config.toml
qk_norm = false
init_std_up = 0.0308
init_std_down = 0.00689
init_mimetic = 0.7
decay_shape = "linear"
train_tokens = 603500000
dataset = "wikipedia_en"
MLP neurons of a small language model. Each row is named by its layer, matrix (up: input weights) and neuron, and shows model dimensions 0-127. Each number is 500 + 50 x the weight over its row's rms, rounded and kept within 0 to 999. Numbers have three digits each.
Before each neuron's rows, "fires after" lists the tokens most often just before its 100 highest values on Wikipedia text that the model never trained on.

fires after: "|", ")", "tics", "E"
L4.up1151:417611527614437418456526472404493490553549530534548493474500419472430483416491577508497494420477506317498596511557441568472552481480580469525505516447552452491470463530506581597568454554463502560402528555481501450477433458530463466485494516549484505542487446515457488462474527511530465497426553518549482447411476532406511486446513540500475597580549335509490517446438549454479507492502

fires after: "|", ")", "L"
L2.up582:491584423509474477544551571498504480552512563510402548561537481469461563492533664498441510465502430591540586581466531488467526471610510543504435517538440443485505485439478581520464446478441530466539507560462477531447461590562555510447551441458480481516437559510482482528563514401460445485466456559519446474525399503558518471458450479597523526415495571564442497432424407443561468546528

fires after: "| ", "— ", "A", "(", "F"
L6.up1025:579374580513564413405409533522590530412482501392499505417477442480623522514498447512511545579540525459477551496486517630497456438488530430406586540460603512576475465515491489541512502564533552408470532481533437443484505553455542457506474421578531478453523497560558458458577507523477402536566569496460437436624571514509449501460469520437541537540433474619452489520401587634520470476462

fires after: "sp", "Bo", "comp", "bo", "Sp"
L2.up626:447447481524469455505517547531532473478502487506447525530542545499485484491558519558516512422412535511463555406497542471518429464545525583457535500517462431559483437530489518422515385417446446482523522488522463457509553512488517524443519370488443499528467505484566487579532497584450398470532463559523535433482446534471536472530494491595547474586493480404541493575456519569400547421593

fires after: "- ", "cre", "N", "| ", "T", "E"
L4.up1183:538569505459611515545471504537531602530451350542585450486428468493480482497506491441565546487438484517448586541475532603462438525496506458507447446497491455482525509467592502453461435491490525559474474529552537554577545514491506528484487418387524375478497511499338548495510599440475544539479403416423547535581502355539413437440556651493534577463480519525531537495544534499583548528488

fires after: "|", "career", ")", "life", "tics", "E"
L4.up877:496541564544471411480538525468507486613505520481608443449497541513490534513600428585482436462413522398499493485548479516459434418444481472501468519522454466479511431433479531444569472455504546483496450466620459588437521429456475535436535487449516403516613559522480524447532540544535566542498535455463405513408530502489499547538536462446526517488535482481506482584475430531431479521449

fires after: "em", "M", "Com", "com", "cri", "acc"
L2.up1220:528549516524453447484498604476435441469474505581483584457546507558357476589479506494437497596535548513526499440500460495497505377492596453493472558472526493554487468590474514513424528536457496503484472470492534504425506522555575509520472464515403500534462447525554459470448458480495448469463535546551465505448541536515529445555480484581516441502497468579452520496380565493461548554504

fires after: "Br", "j", "bo", "Bo", "r", "Gu"
L4.up1137:480371514545580403521527517486543381484492553534378502482492466523495494541516445601422579434491550535508481504478517460503451552550485527478459473452504484555489455514434467502443461447514477574506470510567449599530571434558501514490470422421512574633478531469475442576452522427362465498511449450438449553565508494480534447484606630512536597496505536483454398524413545492495479502523

fires after: "s", "G", "Website", "al", "st", "b"
L2.up1256:456508491538578465471421515486501559543588604504377521472488481457492470444493424451468558439577455515475473422512559518473577505510549496541528559504514432470541428562426545520537506470523514557539528358413533509494491501438624487578487505445526495539529541555527517613509382575455514387523471456573436497491436538477575458544471530533491522595483609501522484516533444461492582546518

fires after: "B", "v", "G", "b", "sig"
L2.up306:522518446479457530443464516546530422457489524473523488590477403494540499459525530426451579503674489379583506445423528469461507489500601508493477530573498419467512565503470482488477418470495514465534542452383416493483603496524602533600515554515515519588519448500545561561502428482480506441427532400421478505457484538429519513568529524548460508468504467419512496503521506493490516516515

fires after: "|", ".", ")"
L4.up663:534574520520504483491458370465476490549452489530485568468385596553491498502553527532511517484460519425494523553455518502563522505507582516533478544488510514528514480508497494494408498498475423497454528623487472419514459544451573433504516479519525375542478406370520561501586435504468409475450543523468515562466526609529528527463583537482618534502592373500488531528553510565485483539494

fires after: "|", ")", "."
L4.up791:565503710579470450418443528504512633542578502556503588585466523520494438458537558561518418539475482460563555486494498525507519525454500468455524501506440441488513434560521615573435464492495433526480540456539474521482531509500422556483498460487461458535521545529518589461546551561558649535497516444536518456547449508509452462523478427458464542505502503587530558502511476494466419461461

fires after: "1", "pro", "0", "D ", "8", "4"
L2.up25:495513517498526512508427520528456410606520599514556522549442416486527556510527503495463460402562465465489602461496540458497435483469499471417570539533542562547375523509487496498554394574499496429504465494508490517537552517491492539571518535451500467421527454494475473461506482528411416541489455560621505413444523479491498488501578471576504371527543467507468526524460493451489590524400

fires after: "; ", "| ", "- ", "–", "E"
L6.up1174:455535491584559451504485411434453528521462455500507541496431400561571552498477454413443495470438520489457487547554466479431487482488486571428585494507499463518462473501490525482452525515554544534509458512477541480464514492431463501455423508526516335582495513486454446523447554536545453521483511490501454430468505493491515543414481916407460512473471485527502463497503563453555389501426

fires after: "–", ".", "#", "i", "e", "; "
L4.up518:499505443474530488450523566537465526458493458519529579550520568504452514516518556480550428457508476544405489468556557560607357421549495481453591512540455537534472612551512523520458462534393427469524583559489545439549524464539506435519497494639495485427404568534515447514456478484566603548567539435483405498455498549577463425494500577497486530529512602567438515490525577483512530589610

fires after: "| ", " ", "1 ", "— ", "0 ", "2 "
L4.up844:500460631436589466501435485479525437538433469439517519557469463491523410453475406475379537517500498549563468483453479519526523479562509526448480526571419515416493486457568493504506507606500481385543422510460588497404561562324510553609488494424557512524509487581440507502543538516458565526504528533491478438437431525507501462478525491465464496520509401652499636504527504497556433527472

fires after: ")", ";", ");", "\n"
L2.up908:523525422498516450524493536401514536580441473551506510610491435431524436523429457616461463351392506469388524435469429501517530463567499582503456555490439540566518499423415557483527508473504493477510447487549481566551475498540465502417516484557479511478533491460333461522447442518430468536462414524476511493477558510460517558539496479520492467394524508573486520528537525484497495423486

fires after: "0", "1", "3", "6", "4", "7"
L2.up1232:444484449547493464471448442550632498518569477546473514493471472480464538520480464441419464412473451435507546448479510457555456597390587505449471471543509449474527589587461546518569521518437560433495405455585436572526502453454466528632414413488498411469474456477548483457549514566523413507435538605511521581531500526521446560566420546456510425541548518513463453508482525423497496528503

fires after: "|", ")", "E"
L4.up1087:507501449516502431522398499485495571568576420587524467509515493445510483455504470497510489501547452457579515475494391515543573506549401540533549526415595504440493379546463516496529470446395575475416422516524476493475456551599467503508402414448468506521491539484527541400569518453489538499499484550503483424429382506493518443571469465508465484533567438507506511536490481550492524487497

fires after: "S", "s", "f", "of", "l"
L2.up912:478470483483522558509475541485541466488579625442561447490474481490456470467366580422489524519539520517419537435484454466451402430580392476418451514509533451513515482490510454520479468536525509504470515432551474498527544487457580471483551536583448560456571469475518520573568727536484607591567496586543478528464555475581452355543447565431593465486507448541382548464519525514523462449473

fires after: "em", "os", "ro", "a", "Min", "M"
L4.up713:545495477473505495521576507548503454599622465531491572452439471551518426417550461461447488515579492530633555528469523496491423445414529389444521625498483515516393417526478566582515380452564475497466483440501612431464465516474512435555487532538513574495567457470510437490475571500560433460541477483519416485579520596499496509467422470535551517528498523560444475445517478524440432507539

fires after: "|", "was ", "is ", "as ", "R"
L4.up916:451524501506482543493522603448470547483577435470468464466491534429474493533447492471528375395534536473488459500515459538476489530583480472410564615546558524456523573593507453567527517540430547561559570507566472497515522432474502476433475525508525532500518455462578450469459496502480493567516531536472467536565486462408488597505537420491443503521557469503476478506452534533490524522464

fires after: "|", ")", "i"
L2.up132:491489573486489552463497558409495431542425536481527537520512491427501476484398523435520340527454493428469494453512477562397420489505516532444559615444522560519474497482444466489462543540587440526504373559506676484506518536552511536489515460675524545444507531546469487436453479463507533528499498483490465585460525468489516547492466464512505430518479545490589516439500521450432501486510

fires after: "in", "ac", "it", "In", "port", "vol"
L2.up193:545478548585366536502571463450507343581465580524589454432507503541543477488418396535489442519496476466462509548483451534489500492445433540581457575569444499489374545549466462513489527521511527457546507564571466514477477465458478503406440457478518452484520508506571528490445429564535491471515511497488492585584524574472357540550424551503480440481424456548548521425535557505446486553513

fires after: "|", ")", "."
L4.up777:421521550525433430463556385496491587524445516482410469558444489526578412522533536458478510556522454421522555564522560537471566467473545563427492472489479598366526491478530535593430469528376490366542522626484486495546404559494468535485420546456538544508513434511530482507581585485478495478481575504532533553450502541511547397460474511486489489500539524473480479471441495485484454450476

fires after: "|", ")", "E"
L4.up1249:420514477445423456515555504404516581554614433563457475583430491548421481424491526523484538475476534396520566524538489497465467448459480525411438550590386536404551432375506570496471466473489569459516519504569609447540474552520477496461476469448567497568516532566511602406516536481484441384476514516533492537445450546469536401484502442518406560553524406519468587491503514463459451493449

fires after: "|", ")", "E"
L4.up774:494576590504526530522492456561491574552484532479524516510468466474450540464605496508493430505452494433524528535598432526492473552508550488522637532521445639514556556461523608478487404487459505432516553502553496568460520486563509488502468502456427539429584578494533553500518527479545548579454562450460470505545434474459481392508510455513547467489605536519493498466496520420454518396525

fires after: "In", "An", "ex", "in", "Am", "l"
L2.up893:470398515549470459520498533593537397567517578503543483475470488520465547463554418489381415447469511493512527534492520499547502538507493516530563464420489549433552497583429615493507573509502508519527518503411510564497495477332519515455375553546498497514565554500444532463601496549518482364558493622537527483538527508539562567513519485555468538509492468474539539457476541558472513522530

fires after: "S", "F", "M", "v", "D", "C"
L2.up446:533494521516489531458393508559535401540585636471537432519504416450481543497483500502535571498549501531405538437552480503535543514505545508557585435465427553565543532478484471484453439450596568561455481563558489544563543542588591494539567473600549537512547575436565514545499450503464540499608483469498518480523476464524455533486493506481514515542483448435589487430516442555516524402581

fires after: "C", "U", "S", "D", "R", "M"
L2.up567:518511497529510530509411471630513441464440501513499483473534602520463528545483522485513590507397493486473498489501600499545493477413529494474604448450444520517543482529473497507423484530558530517506488520532465479460469455536533518530478434502580592546499539443519462545492501583520516540451486467546446538401440477541539452530453516521555518538451472517432407454542445474585593453500

fires after: "-", "or", "ol", "al", "ric", "of"
L2.up474:438505556558569533514586495487528419502477485434430502436531471435515539519515577453536515460476359482497554519455445537606473522423464479357421634494503480470539546489574578589476515584450452547528472481469508488514412445434449485496430415487503497400504497497569486456457547449485546602561522489517487491493487516528471521566484535516500415518499533553534456475523460470471523565514

fires after: "|", "- ", "E", "life"
L4.up641:550445483495461382489592498434479482520461536553510461595484482567546438480518433568512544500444519500503479485522606529548493489394533599464544459475450484450511498470494512542573477532550524388420463539420573539424523544529547519421448494468546478579471492583421520395485476460512567528503486504451545490459522488500552510447471531418510476543458490445574546603551549458448427594528

fires after: "; ", "| ", "S"
L2.up1245:516536434534597472497471472536549500544476624409584523472545488488486506518501532527605484513492512450407526450481534443524518419430488455487469453516481539458488385439511488508519487465363620540473505440626460495495525552426570454540524536466521520430561491440544500570474492555612528462455478590495494534495493506575494536575443431573504485396461509446553544549485531546456488490515

fires after: "|", ".", ")"
L2.up438:431503521558520511454533467464529534578460431472474546435481611477422510476533499487511559490485542425530523504500561523472523500493492493376572521465466480434561471355521676522456421511465411519491506504526614482441541480513412441525547482429480529509583519512463495538566583395482585515501515507470332557514419490540527406584471518485522535495613530543435549513459426366588542498539

fires after: "|", ")", "E"
L4.up355:440626472444421418507521488475518488447474433571514496530495534512509399543543437552504408527457556476486460480525579519547503527546513457483598605526440555514502534455535508455479572532501409509474540463539520496500463477497485535502541479482489478496464440372486541455502457509563399482423482560495572493442466520526531390526460557524474433481554352527401579528382513504531466468488

fires after: "| ", "|", ":", "li", "."
L6.up547:511536548467459549504476467476546481544435486467533531527495463605444466440568417436572562396490527391428513468472555523509491469456499522429493469563635494510431479511533480517538529499507408551452537470453512514583505562416571576489473559510549477543491407515513516535429441526531521487552563547525505485544474540492457513465498434500478545448454513605544525548484440518465504476509

fires after: "m", "M", "3", "S", "Mr"
L4.up718:498480432486517568457488539471515396505539513455487435548512526410472575511428498462471526519484557491416491559572495553552377494459429489469516492460500459542434467574572515458506401448469438502581462487536540502460521516520569556549478553433478569542563568494514535546451454508561510503477524375435427540457415617574420395550415460441509518602443436494491461484516491535461582580518

fires after: "S", "3", "K", "mar", "T", "E"
L2.up341:452471464444562510663478431498481466541488542370508574565496431400499447516519458526545510436494483459425520571514465498462460523566573515454529433572511506460458577511661490472520441512406592579510496487488411650541532460521529441480493498476583535471423529534477498508465630602516438568524499477521470510477470453482564559481578378444546554445475468554556497471492383470434539476481